From a checkpoint of a small transformer trained on Wikipedia.
Architecture: RMSNorm before each block, rotary positions, biases.
Training: a variant of Muon for these matrices, 5021 steps.
MLP neurons of a small language model. Each row is named by its layer, matrix (gate and up: input weights; down: output weights) and neuron, and shows model dimensions 0-191. Each number is 128 + 32 x the weight over its row's rms, rounded and kept within 0 to 255. Numbers have three digits each. A neuron's up and down rows have the sign that makes its largest values positive.
After each neuron's rows, "fires before" lists the tokens most often just after its 100 highest values on Wikipedia text that the model never trained on.

L5.gate440:044192179082137138140066114182080148177117147117133178130158156112160142150146132132051131126142119049160085152121124102127153151128198170166116147135122149114077127164182122155111147085146096134075146070141150092163191103106109118070100157121090155108126137105084104076161173124102139061153072187107161133174182156130076106157127111112087102056115141110128112151128182187088088104115128130172161079167124166161140131136113124169103103168119150086138112117143139156111098131134141110154109126129127110101142178157099154097121146070064063138146167097108145134145153130169131116
L5.up440:105104178134114157093141142177092123117135131064154125114108157167107111096126122154149147230164133134105125110122114169123162203070156085121153108104126204179113142106134156154135109128187193069150128162143102130163157076158082166133152154176152143178091179120155152096182138111148152101102127175119144146120119151118113148124123157129155111103121161172114075152125155110190105087181182067147145134159187139183138166181098096180149173122081112099083120171113121139159178066110162106132129115123134115122173180124123123173125149087130112121143173109136222102149160120177144147
L5.down440:142108102155099095147169191146173123139112139170124049136130123169102081149160116142093152155075139159143103119089160117115118100105121176179124080137090081085140130091069168095148194148132102190113054103094114115105115100148144058104149132105153131167192131091165126134160125125114121146142128133166121146140062167111149069111109105090132105128120147080142113098095125120102142191141130145147096141029115131126102126100136116112074087069156091132085160136124182046127154179159146121077129152114127182100040115122149118127175100149116145123161029128124123110133102090142148117
fires before: "-"

L17.gate509:142106089122137115110117144098144132095105127136118145119132141113129134150170156147134113188121107126102177181075173061151129159124145087112144155121056119159134092111088143174133138129114073166144195122112140117102208103118128123145169116099115067120135088145110118101093115082127164136095123145139080123162084086143112112118206163129129153224114189151133111167081164148128183101202076057142153171145124132116176142171157108124080092069123121158105112116088132109063172139127171134121133140207063126149108164125122128139089187187123112121054098104091118148096099081154114126
L17.up509:140158080195124110145108126105115119100150096126110116084151136118131138115162155116123092167130110126163142198179135131123096157110148100110159230142123130147133123185052150164138158161113099182142151119102123095136113166110161129108156122074141071093142114168110153148106115159117186209082141128170089097090121143095042144158141168170073129216186132152170105131134156100164188127151121078092108156122179160128102099179130122154159106082157066162136080126184139106109166107098118168121104139123063152139110133113104159144160128133128081168093152170123150175075105106094097109
L17.down509:126145135095108091117125127155133126115114158124101137141050106150162121126112092119159119145100166128165130107168080112156112132139119138191162119098153127096138129089107143073118165149200134138182152072161169164140106157122118200150150150168109158088113096137121100106085149186116080092113112159115175104209124136113108151114090116091130151141104119127111102085112133096121097127128185121071135097114091037148185113101095156162149102164152150144157088170149127229170159049099107111125107162150138128108127156098098070071134094126118103187109150068174154126208196163112151146
fires before: ",", ".", ".\n\n", "amp"

L13.gate483:172089089121127162084085091161063074088066108083159154136114088149121148095187134121128092197154135124154133089060158109147137111137087137096099105105089127098188107117097135102142078082110118147137143178118131120131109136132130131175163148177071159145140179094134173088133107105157164086109063114078119128112117071166095111130133082068195174132117155148143123144145139129080058123143161144139133088158122137175068056080140099176112142095150117120125144137127098163169111170139150154082093134131199127080119169157118159071159174153137131101131120183155142200139121156126102124
L13.up483:150135172100138117131133078105094139163112046105079157143134098129095135116162117154078128131112110061190151093116140137112180134040136114121122122127124141163209176165077149132140080148134090193130117158087112131137097086064137168131180087178132084115101146102137153090169167125203153104144031133131186155120123071146101163136082132080133138136139117132157130151164176075183068089132078142107145123150122124133145120111161160166109115165173158177072171118098128097183105120159101125146112113151146114101129128107145119092192132134150124185150111144117070128166088134160107133
L13.down483:148160098134199153042165085146116146170038093081144154155161090071103133174142138099126149126158109083145146114090156176169102125138153139097112152082155149155129147122094147137149136101075113157112118165113096130142134140059107149210111148169110178127120183083106131134119093190159169136133122091064122117126085147116120110126128134059129114096113116137158082127142122126098108143124130143063098071090085118132151091105196156153133102150173167166096135122171081068158184146136192096085086152121173101061129123082118132148146150114113140103100159171089138142147120104133100199
fires before: "3", "0", "7", "1", "9"

L12.gate40:077164163168118101074148129123129103066169119130107139137091096124163129132173118192132149135138131167142159153108111074138109108150080110040109145133155153067091065128194172093144115112105129079120134133078157109193130117102144094094102103135107153105156078136209134193094091187172130160118104134131124141106103125148179152099140195139175105137165120118146126175098147155117134169165140150149058193137098124076084154153174098194149120122166153144049129097149170080084145135131161142114171102174138131145104105135047171127149083118163114154120099161139136136100149141113125097
L12.up40:144152084060142153124078085114120170140108116142093146109109082087133093162107080155148076125153150147161138108125165089126101167063114147123121132083118117132111157160218142175141144112092179084148121133129185139102126091213124147184131109150146129163127080182165092134098209101159156100102104155201113134127130118139139154110143086144133104119083070151064143086147077115153157197118165125134145120078142174086098184152179120120104122143139125164129201128160123128123184165122163168161167135142125084115130060127107091170159133160129069148080114100102122127153123100176158164
L12.down40:119080141124128157063089118144150148073147082159088181104137078073126133138138128144109148159131155161145145128126182105110108126106145154146120164120135149122097129124139137191152113164079066110111141156133118231173127111146087126163111118142089106122078094119132143038161081099175124145205090131091151097085194127129120155065160112072138090161122118153079161174127092124185114097122124105110103092140085122117158111136110131113111168186104119075139164178140093114162110146127115138112103101132091130144179119152152143072173085061115144168092182116075203170111104122170138077
fires before: " |", "==\n", " ", "==\n\n"

L17.gate383:107164153113118089141157116151123097129150181149175126152132150135089141133088108149121158098122099156177127143142141115100130126135159149109159095135089132168136199178195158110072083131100145090123178140138128173119120090126150103097083127086127052152159149139196142080191147126156141130109132153127128142154110179150054112132163102165141070134148119150141099111098131071096122139146138110115120176096158147093123187113186124131118069184082133114114163155157117120125105222120092011076164148132093145124144161140095158179100178130133119127129092071158131121167032118146144085
L17.up383:094109136147128151128190109072097106106133106100147126064175113121073064131135152134150103112100082103113175097118119114095139079099141126124133106197113165099145137115122138147123124116093115078084174105100105184127112089148149130153158137145139141114135066150155145133160129183167085113090091136142111142196151134128107098080188121129186116137106107190137074068170138134039114057095071142098155140139091083124136149156195139136134122119075121109160097186113120096157087084100141101158031158104147101152082132107131080135147156095126127107130104113151125229097089116174148115
L17.down383:204117130100209142156090130130088140117133091133164128129128124170178152123092130154123061183137136116102123093092137156143155184155149121124097099143082125145091148101077138133137129137155123116182146135166130150000087121099152110122167088101202150132150139127101146124120145176160121147139133122097100117129124163183111116146115161070137123076141150175143156150086119075099105113155095148163139129111118056129125168156124139127163122128133134117131103141069145130132129149101148172124057116146147116101095117154103106100172140129089170149162095135154157095101156085193159135
fires before: "-"

L15.gate326:085134170107118107117151047092138132079087117123129121119200093122067137141182134128142087151143137135147117098152184056137168141122134100162102131094068129094192140104119138175121148135091148103136131029145152145097145156113197105090112149135155145119127133138190118105074097098149139090065084162143139157118122101134055112119145084129160099158092118114124074123160192102176111091138103131108087155164153115073159145069152085104117095163080127151124142131135158147092138079147086125153112154119172119172183097112113041143127178094110102113169165124104124159068157152168116168
L15.up326:202075155114108076134116146094097094178106150111139181156126056118111136127118099086109107202090160205135153107106154154172116112115108141148131170132071198148080085088111131079157110141178155114073166158097199104105133159145126118095171117191166157083090143099062142147118126147140136104094077131158148083109146100133125134165118179177100122167127143130144084141084080099111137129129150081134128107146129158118119147098090180159102153080113138103091140118101149098151114163076140147112165139165083137119183123139099134193139116216163157092130159109143123129153121095167171061
L15.down326:146135104102082075105124113120142158112103139094094143068080116115040160168181059080111075134126133132098156120116116145115150150225102133121128140076094177107131168128161116213157131095121107123114128125103091089187115116148133085154145166110090122160098140081198074154103080090158109097108118164121126137128127090097111149143110125108140094119107145112141080137124162113186109137155094192156133080108118171149164132107146123126147150174125154043114133131139172112101147134120122079078140168090180119176053110079155126175123105101169052111181124107155092142090116170087125138
fires before: " ", ","

L17.gate423:166155095135141160139180164151131178142136102146095147136137121212149158062165153134123151138078115104111111113152113121107176105054116187065152125228115067090149143176121145155136140136122156152054166160115136089166113130125176123087136140091083159139139138084134131102136123131140152125070095105180097199190097213105090160108103148091146104116153174120144162137170138143122154144106164164132124091087118128083147140173143152162163091153149075085091146133100118115108105116120170130178107077092086084137130161115141150175138146105111087103052158146156114137146147096087135070
L17.up423:076084134170175091158142143121181122079179126070067189089116180114155164131117106140161137139114110106102139116153149138130115130089135082116116102161131079137102163140163116124057123114095118131082157125128164164139063030117084139133113145116083159133192099108114103188123116193186171155134125114124165172137144097069114112130140121181156073135110091124132128126182181145140172128151113126136118182152112166155133082112125171139087181127150097124119117115116083100105090090110129099096074217125152127125134145151127122163097064161102112168098069069189154123103108095114170101
L17.down423:164128195099162128167160088144195118117133126134077150101073117163091088115119132149124079173100110128138148130086166154067163074123092099142139119135113126134103078154091169113140134143106136112171164114168147106069074121076102116130134126101188132143104118157180157120157144138142135138167134122111167153170084149099118071135126179173139076124120117175151137153124161143159117144024166108131143109086095108063104158145140150112104084195185204156124118061107079121061110182091129101183177172140086134137147157148124116091166089116102105104147092117107124187090175118159113127
fires before: "-", ")."

L9.gate291:215120163087065094133081116062158126135079110113156134092182076136143090113152124129155126184149140125177141113116113126164121095119076103114085085142134156107180165047133115105157152075126053088133175115176109151189102172141158142115073117147135149094119140129124157089089099081184146111091120188133083141085107100124135133083139112167117135118114077120133142106101060132105114160182138144158096134130122104089151153090200114123042092123108138208161129101105113071116168157138152086099100088133151111140116085147076177158106125137132160129142165137139081126123135085131089125
L9.up291:202153135102125059143084138128149122114119034078140157118167074150078132111162135117061116149169108144167127146107163066181117109115146149160156127189145174163162163066096142103134163132167111155118200121139149110155088145159094114109111133165098128151143168138124129092133166109131104177122163203124156113119137165180097131125121086128108139136142120079179115165086089117116102060141128116169104112125182140117138197148145130135060070088127114125125082080109129050130108082189127072169170111173125145084138135151122067130128165119144138117115127112127111088141126086185137069
L9.down291:085184162094231095158108112196148109179078141121117092128163111119126105119147162150159157195125109156143186133066143162116112164143101093113149140123178121167167145194167146141064137083138106188133142111157082132101129161137132157144102153113095129147115067142131183127139117110130147086130084165140172091100128130074162122141165108101086120112077064130103155151191165121166175104138105152119118106067098106138144099079198074111130153135077174067099105099113119138085160144071164178131154161118121180159129136138115124171125180165102113157135162075130116104112145132135076135
fires before: " ", " +"

L17.gate381:117107075172086053136072098128156138103188083093111138175091094092123160147082126094148100167135089165092127067117105131140081089135130111097081099128117136133208125083112152154154110156126174125134141162129216099177072134184187113170093116120065114133087169094131112119121140162141160107153089126184112156134139142125116114136171158144111161122143094120100094166143118100151182109122123177134116128156111126120091135082122160135152103163132168132096087109088146140222168142105105104129159196168091115125123089146108154130165132135220123140135082094198124079105092119143081166
L17.up381:180120072143099108069116116149133149116102124071109140154151106115205167144151184157145092150129087134146104118117076121059052152200114136133101176170130118122183078050163144137094105142093130123113072142091163117162093107146166118184124169121138112154086155133153144115121132196040140132111110168181069152047112150121154145163132123190133143105165120079098130103100115115148150146106073139189177129160046134143110152132141125109121164110156119170099104138134087122146094145115122118098130134150139077114130087130084174090119181163200125118099083134143126121089109115125165142
L17.down381:079117142115177089112173155138139097096089096171131099165140185120143152149118174142094122113109148093123136173166135095145134156124117090108100130133162210105080184081116116160153113162108133132166141106170105179055143093141145150086099199067112129152090113162119061168135137111144107159090166108086088156096108159157144123089146061138091123121129126112198153172153129135090143115159161087119201135091156142096160118158138129132130085156103068087152155099138115130118079170174108145172080061140112172124114102077091100116151120102090149174116113126092164180140176147219148108
fires before: "s", "ag", "ing", "et", "ond"

L3.gate204:109134143125077130108108149174149192102168148144151118102142139180089169093139120111160143110132092122163113132114207151093156133099137112146142136071125077147040161118141151123162094097085181150135167159162124126153107157148164175106124144122131161133152104125145150067092150138125072130147111111092148123110142127113159128143126083150073116139104132101100175125133114111126134112064166096135039133165154095102119185133157145085102144123138166109130092036105113193156188220187191182151169136127134176135064147114128172178148167120074086145128136093106195151136162124100158138
L3.up204:106111112134131157086164114109130119112064094141105099127112096121123066133149106155135126165160146185109130088139142089072091117125205133129141122181131168124098136120104136100122119139150087154034159165170165147181167094118054062141112112123103113183112151096148135159171142190090121115172135122111045117108100142108144170160137070079138136069100137104119125081091171140150148150130102124162095142126089183130138090102125165111123165141225131165075142118036145122136112117138141149163100092119144089140136146130129094156070121085171073143152165184132116103151164176137080170
L3.down204:119153158125122080121164126180095094105108158126130130079109116090176123082134099202091100127119139213134135113124118073085150130082076123100118118175150114156096171171134072096161115157169097168152207129126178116086068127103138144109115160138085102179162122121109146134150136047137114144096142147086061168109076095123092119113111148153178128198160128117174119130163116135138150099079131099097146109167095082162135108111161123047130151116105012094122127121166156148139146105110179142142079090102110132122192090113136152086085116155153133131098131126156139099109150177154083131
fires before: " the", ",", " it", " of", " he", " they"

L8.gate476:125169111117119157099168128146156133117089172102160132158178114100083169140083110180132143076164137110114100154111131112201133051103121129155138143188175141123146125170222102075099118097076108142085116099080137082165143143123156108130118177143068104114144178097188077140156069112155107096116157106105154171146162156100158120160148132124126100105101076139137171080054149131165150128177126117102077159100136155079125137184192095128108114128175144113096190172075085155142071141155115097118119119113107096152163055177157098142086135111143114104090124107096164114088134120085131130
L8.up476:104148165150070146105151129147124231091124209128134089165094170084170170156131112166141152055102140094056166128109143082162149114100186093150120158116181193131127126134158160108116124095107149111149105117118062083162133117092174135069159123182177182138140134092052084102113094126178157116139153142145145170149107095112090111136143081152094130104060074124148140122123140194189186106159111134119133198106146146144155122126137087132112100135079139105134129126105097111108095170126134116150128145094098099207151076146129095141162125177110099113128083096131114140134115095114097102
L8.down476:136167124168110129101185171120152111137143128149177137172139158158111148138156146184125112115106172082115086151175207104130132080156167184112104161170183154099132094139186111131087134108115119109086203162158112108101104105084075062048164123176138151156129105118132073093103109142171099105182140122112135098108155154089149140150148128178142097095169139148097188158145136131096162111148172157105120160117130142102181161173118169158106063168125123106122198126163115112155119144130130051188152158134163116127132065194139153168124153108143100107133097064096145107090102106144129062
fires before: "-", "|"

L15.gate29:179165146178145114137189160121201148091134128148120160172191151086087175103063125133126163137145153121145185123136116093150138074138129067086167149121159091135163114058134131160108077142191140075152144109119201129105121118182124143085129181143083113127154149148141061125095085133123120107074106135182112164108141081101156109149122132107147084107089122158150161144128158180089126118105145152137144160181114122136127131120121119117078171159160141078150106165155088115117026135158129151127095128092132193152140073140115122142147198116169112108143135151105140227142089103085090131
L15.up29:054138169124123119146148114101181144084118126088080155130102109156188144174124104127064172157110088110101144127117083167124090077173106147100042131153137127151113083127119124096064115162078162139084119048102160119081137081141131179122069119092120152149125176154138108161096108097064108175155113146146118114070146107119104155135182174111199130141110117116124116153131124163156099096090098147209176162089110135110164095130118136126136121137134106173087176061136181157085139127101149132184158116118161154141112064079104116075092153137135099108138114137073098110076144087157143156
L15.down29:115127164148132169141175182139198138108137144123127163186125101064065157105119124142136105155164090080171138079143137087154176109158110094151091170119144146125132140079119126150168099141142221133165127016096136076113102116200151121080131123155077111139160146127106154130151055169134117151117115129186107121143114079088180103113114098072110141125129150142121079136116118176136134133160113166181100057167103105108064069114143143116132133112080063107103173171111169127131054125121145143061136129085148137127123118163135146162098120165088168106115110123089108166092097104148138137
fires before: ".", ".,", "s"

L2.gate477:103101072190133120120170104150128154125132141131147155137141147045091187142152140057164096162124187132138092110168174076153170137134051121130132144123099133200147124163156107143164100169144126164125092148098090131139159146135132164086161167103177108131074218114149100106141109139206152089132168141113160132113066151096146134116053156103166161117080080109123108116142134117140146124167120088156192165126072127109110177178094205178111106118108138094133121106100143118153140132127127130125116144101047138136168131138120129183136142137070067154126147148154086134160066174136109162
L2.up477:149109120120098092145183080199049149128116125091097196098151058155084078141187097085102165159116161155085123106168131117129115152110044151170116140098116129127178183163097148102103104076143131144137159133151135135077102170181148110086158143127158174164155081145093077090128148113163086141165127148095076125062173167136138130174088092121188139138155112092146122152182136120144171122128154110125064097107115073068115123106064143108122172135115073132141082126135159101145151113074130164197157159130126113105104139106134112081118130160101136156138106099103127087064146093124115137
L2.down477:128110152109139131189122104136101135151108069040096132113143129153119093152123110102124107094115154131102065104124093173179088158179000096120130155144151091143138145143093160137058137087114136160087168091147145187101166197107139137171148122173159141094143073097125146124137153159059104118151157130127108097110162142160175090137077090121120112117201161125168129168124136127075149098140157113176105105163127113108100147146147191127122145104099049170105122098166159136112131159090109133102148103151157109083107125132126051073189128142102152153093105078105127107097134117137154097
fires before: " "

L5.gate465:094119146101129136139161116161151168127190128127106165107148115106155087114178120147058086129090047143215111085135103145101171110075103078150100147100112138127101103139155165114138067126119123122143142181097159071069136041143114132072102150145118144076138133155134128114150128126162159079109247127138126156165158133039114166100160155104187118096082183167121113090115144118096090120161157103103142131108128122167144132142179094154117116095110135099130123184089069120162177077130111149126130076134130150146155172142117138175145118174157067165147121098164148174149110153125122138
L5.up465:103159131137084093060079139186113150125194169123097131133146121094136074139162099159084152125134094158164112133120145122081112123097160096122104130141182126167111142135168104092126105135104143113146069176087208155122168072130117127143143145097048074129138109149168138112176084103131160152126197128112138175143129152120092176167179105113140130136139175126133137109082178115125109112181153085153149075125131092146227158129150080162143096108204107099087157127152114148082124134135082162179126115152130137154132087146123147138087139129088064193110126182154132179191099116138064146
L5.down465:096197127131136067146184157191131088106143090094142085142170121127091118124140117128151116116152155123106142192158137168089096155156134126122129169146120143144153097113110136175089098180113190111075087125144143095203122099139130097102091116085162097163136207149198152096152116141113099087097135143159111137129164140107077122137186135174149122077137150123156170067082101118133188105141084133132129138080114159132136064097102108110084053158131122116163137166104095107092166122152157074125129061175095135139157131126099092098126092160115112118107172027153118105092207115155101129
fires before: " States", " Kingdom", "-", " Nations"

L2.gate353:139111141109155110089141105145114119102142080142072105171172111119185141114154018135119178109147111135135153149166170122128131143128104094118160108128125070115076119131171133116152100108159140130127132164150162191132146113111149130074106153104095094160113140096067122141159153110110131102105196148106146118188122120092171137147103118148178141161127067150074141127141095133152212125178172104076124119064148085145063148122149241115121166110122177138112128105144103083083109130159143134150158139154107167190158136142162123155105115165175012166101104156113135095102154076120128109
L2.up353:179049176110124120134095096115133176082157134127148132112138124159151157189169136167105123143155126167088070108087079134148096100140119127160139146170139104133109136111082118133184084119178130124125133091137132135127120107136118078110118133090079118123161170182184156173147146207134129103083135134035210120118140172182121127131075192119193106179151152106104136143127124125172136189109113113105128102108147097059120084069130153104160112133205231104080116146104124128125162142146190090115167128159103144135099166144153053115114140158117125176119168109140104120132136105139114133
L2.down353:163103144138147125058114128119119167115157077182165147094135152113069090120148127107117124099108141138141059146128161112067119084125054168172146148119107172127154168191079157123169158125156150121140114143077121203151057107139115115082119103096145086110202145189140166127163125167168129127072126133129141129147134074208137112163182107113101101157158107101088176147129105191084083143130077136136119094108163089138098130096142103111116126081066178112093139119115159079110152155172163122077159122118137159148149143166131164128182130066193092126118097138158098161127167109117133181
fires before: " to", " by", " the", " as"

L15.gate501:158138137156103144142136108108140097135101161079066177125169146140102203085135089062098105106145119188147123117116127179165152142151150138149158108119098104150093213151132154076156131075089114191112158167159109101099141161111120182124147162183049113088195145120166123088091072154094166113084128134114162161108118112101188186186099101112154150129158106188138097094082125142116058162165131128076109173120179137163104103113123123131125079136117110137115115096089090144081129135154111121159109129117142060126204101141130181144170115142135110112103112185160139082155162127140179134
L15.up501:150143138093160109121091089165155089129094137134067096085108159169129152100138119112140171171099120134118181096051091102087123076110118107120137138185113142142136177136076134121128128149143192101131116102094154114156131145114126155113185185100085086142116085204114147107129105138105131086186095185091105085110072139154118120132142083111144074106152117063083085133210130136122051073116121132169120164098103144181124069177151105102144115175101094123112182083136068165168161161104133137123123129112087081151157091088108149144177067168109126130130133168120142125089156058153134110
L15.down501:162110092114082103137087158145157200071152144153137135111124177138119075161193073097099106156082118145176148149145121147141107189161150107112079101118143121153113157054162177091131162158087143139159146096142165160135138129164077149154131187163143129151092134149114107115145114122131162169150167172113089094147072091143160143091161115132116096138125147084128116139139140120186061117055132117131118069143167125153065148121113161116105057136135106123131122027086084143102099159122136100130054150095150094095064110217137095130141104110108083085115125162112103071126126124095116166
fires before: "09", "10", "ed", "08", "e", "ing"

L15.gate456:108101145148163099128120125123170162083094152102111102132151143140144106110115126130116072175144124174158090132156152074121203128112159126103109151087162161160114165065158144098176166137066089199130132158115128132135114109183160121082160133163151101146157135093092138124161115080099099138107227086164132163105114115145155157160107139103111150145076166122123175164102103121116144139047134120176085166125117068109126170147121088179103110112140129093102123069113117165140072162123088089095110115099131119083098151150082196061107169127088093150128121206190148038096140129147133122
L15.up456:168159201154158088060140077085152086122093147146079142185131112136123134134121171149103149117189183137160137067139147121150123123125086102082130098092115119150136152168123126109133135165143196140165183108125162097139095135133095105123102104127107152110102139062140184168122091155077186128084116090119184094175143129114121092147134134167088116132148119129091055104102126160088135178127133089112115171090056092096155095104180118104181150094120118144164101185142052176147117109144170096114093162110150130175080127109181110083119091150157128175103041130115108092097124145172152131
L15.down456:109111129140114130143139147160226104096114084177164096096146131097128099104083107153169075122116158180151127179124087135137106115137139100152125112139111144155110120115061149080107106152131116098142045081170107128189137044165108151089134091165128162123125172125205129125156176126150170119121126090121157062156163107174055127111117132163180125191089150118065080144164105112171184159075129120159141140121130109073082116142136135101138158140084107147075084094139089199110163131159117159110163111115109155139180162103074148129162155101164133117138199129137092145104096157122122161
fires before: " of", ",", ".", " century", " election"

L5.gate34:086159140172114102118115106136133125122110132136153087129154148081151119062164030170150145119174141068131110138174090158126122191143153133085115228100055166136143122125162202135069123097079132118102133127083152068096127092119107098099183155112128088171113146112075130138105085109125089123091107110059124115113117099116140143172115099101168136149149145125117118096053103203073138139158107086110124116103127129104156170108123157182135167170154143126080115100134107141124127147170092164060105051136146102128062135175117150107182149101095106112137141165145124094162107152110106161
L5.up34:197120079148101126093153121110102086116143082158140079170111128130167066129095114145077138105154131129114080127131123126131116127171156100152115109111113053085121136128166106177148063137154148146138100189066090158132152205114058152188149168116093121133142068136114086131094108074173071131127122118160152119093133137141070130094135101158181149150118115127064057175139087146151139160123152182138128132100084161168105114086145135190121139102110134185113116135130155094141148109107068098093144131098164118160121098114157177162052095135106128136044092095125108097094080178165128107
L5.down34:115113151149128086094137123123116088148128172129153205083140124073154150134134081142112123103151086083091169169119188175147155156158123130109078166147111126115128104150127122124119122104140160125047134199093135149186122119094099181147119148139109142085104165147119123123120110173101160090102110129076116163123214153132111128182073196151109067103179162160112152136166111109140061094178117168168160080153130156092129074110141139062106117101104139077166130138135136089102160142081127144162123097111160124156131084134127164139134076080074148151228104135175177141104114157149137191
fires before: " ", " third", " Bronze", " first", " Gold"

L14.gate245:203155136124168110130091131102136101158095161141103156163164087141117098125087084134075090189142071157104186159086184182088101089124154153125130136092148081129114153178179149189174075164156123148130083175128066116160134152100074090084169136151158114155129201107078144092139081080159101134072145127181160160117149093132090169106150095089141080155112138182087124098167126113139160128130145151089124143105183097114144103079160118090100077135150162099109187105119134126125116098107156153134089178094154113073103093128106138131148128123077192139126114169129141118174103178124123159
L14.up245:177069143128096152100133112163153117078121098086157096154129086155146120107141086142153169190192118122167177061100131166131144130135128148150087050069110183155136175115101132105114112145158193112136114130184181116170084168058152132170108125163142152141097138119108159175164150114153081138149047087061159168118113054104144108103095116079129090105170094088107098112158147127108141128187127101132086110163090111152116091101118126111116127083154159117065116167091132116101117159130115115111150157109155132202135069173150085068115130114103123125083093126137147147136118121166088185
L14.down245:097137075114196128075154188119130103110114146156123167150148118101141108173090096110119178103138085089153127100182152145121132118107175105143082140099180087104165112087111152137168106132110149079176106140055118118182103133072069133158146125125098108112145163161093099093129139124155177111152150117152165095138081120195099110103148068085150155115104087088117048152152117133196102138160148106156129135106127101046182106129125126108102152152163213148114182137091126166147139089129143080106110147155174096123083143137064151169103159198083102130078170159120094144141135156144084157
fires before: "0", "3", "7", "6"

L17.gate399:121103130157101110155074124149184219128059142109123054173182105105092158188157112143143203078085131100170133111123129051205121161068139134112156165151092169131104109142109136126132160122089122159126118070034140132170112114138146145154158158124108117122133158109176103114142072087129157172104117109101144153129116194122122111160107164118189110119072083133111153176114181173100175096138127103085174141125101160091151135102144136153133165121140146099168122110116134137094100154130165118099095095187138163127094041116135153116128111128102134090103119171125167134096077120073132158
L17.up399:124090150117066146127136132138113151172152152121169118161072120192096158174145160173129155122122102142078083109146152098123132155076198062191163141172109149139178144149099184129111112154090094178151152139120102165137123137129106163184208141076176121125128110149119147135105168162144140130180180165077140142136145088129127140215111178177100173171133120152110115115130112143144150118116077123107138135133079151111178138092126141137093097152104126155064159033093139129157123168113091118063139102172109097160153160094101129144146099104099175139173108188089150098112117206165116146
L17.down399:118073117105146080122104061192116072100138109144196128140138156128123135127118171120111147116129096146130120111132186132061077133125145225140161125133135160144109080137147124089111165138158119124033114136094117122053094181064152152087063123083122105153067111132146129088141160148066065135183120103095146156064128116117155139108123098120158140105092103092110143085110124083127155167125119131185172073157158105089147096131120114169158102150155088183168147114081173110147208107110189120136074132153154166173100119130129152142131116095136095122121127109085112165120130080103137168
fires before: ",", " ", " to", " he"

L6.gate203:100125103152097202122060192107111125130153152164148141150083078087182089110128048120120148196131127122095118077130129101129114115101182093127111085121111155121144155155154174151118119117183124072193164112123123140136102085116132103137083117168123154116111116104099124108092117137146139133065121154158102153165095121160131157101105081088146110099077054142105144125117134146108130136201084115137115083133125148201094117082134078134167109103128132053098128078127088091077142174059109124148120136111155157078090179124063128076164150111129149173082136115120189055110126160168137152
L6.up203:055114116120081128105193171152140150098117143133185123164079108127187181144164132169151133115104097108099112078187105161075055159110106141107113115146080226145146132159136128166139111156108137130105141152097108157165113143105115058086074114182108057083087090135099073031123181097085119127117120152203178142104171083109110112093109092160138143102152135171154185118120124071106107156121158132213168112141101155147112169130164169160145152169115106092129108166148129160126121106153118131136116099077166111126139142129099136135129148170102122140109137123122188145109160129112155160
L6.down203:102145090158091155128083162103139097141111145140178161117139163144179159215108092193162175110080161175105088135104164099085073112087142119152125113164111091064151132146150162133129131059094105097156129168151129075196085137119149102157120115139119186100162112152159120139185168144148209143140142170122121074085144137145101148095096092105163134139120113093057129106089090113137144089125101178175112128096126072142138116153168161122162081079110108084097119137097102143092109161100130132152082191132138146217154152146105163144188107128124088130130110159167097139109169101123169079
fires before: "-", " "

L4.gate352:148105127136096163106190131169121133104173157118148153102163137127101141138162077122110129111202091095119140070072106094135131084119130099162061098137173090122120142129095120120163138143104136178187152103115117160089142160142122192067081050138183137103135045117164145076123072146127146176076140137147151132105074172153125089158118092155150140170106073137111113111154096189131076166152167101151108137120152132084107108029161171087182166127130133103145115073138143131114101162133132096081139145130186195136176191147147156126157141161109104110114099111154129140164146160088111161
L4.up352:138107140176120128114107094169126146097196174149160183115125116142169167165128103098111148113094175130103123101128114100158158142063158047171098125142107116175105116114126085190181136130076103133102190139156107083119060100128105176120133143099128108154123095131144197068163064162184183139053135094120141095134074163134145161114107158130184112144066123183090126118104108088123153141120132053150117125088125091101108069116128095067172141111135143141119170049143147115095123075134055150132164106138115177147156116126149148146078124103132115109096101078159135115100141168118117158
L4.down352:079102130135101092120152104090106188160153166163101128153146131111090151130111099157103144107103138102109110143105077056152114079145075165170093117118150128099102112162126169154139130186134117152161101194098135198114096120137146144097146086150175087110079039102153122105132113174102131121111099123170126156196136116137132141129225159175070139143114149166161129116133104133052037107164120142142104094196165150142145099085134158157200199155124148134122111134151153117113170144144167111082198141138180158147101140113136128139134083139100183145099195158141129140148135124166146158
fires before: " by", ",", " to", "ote", " the"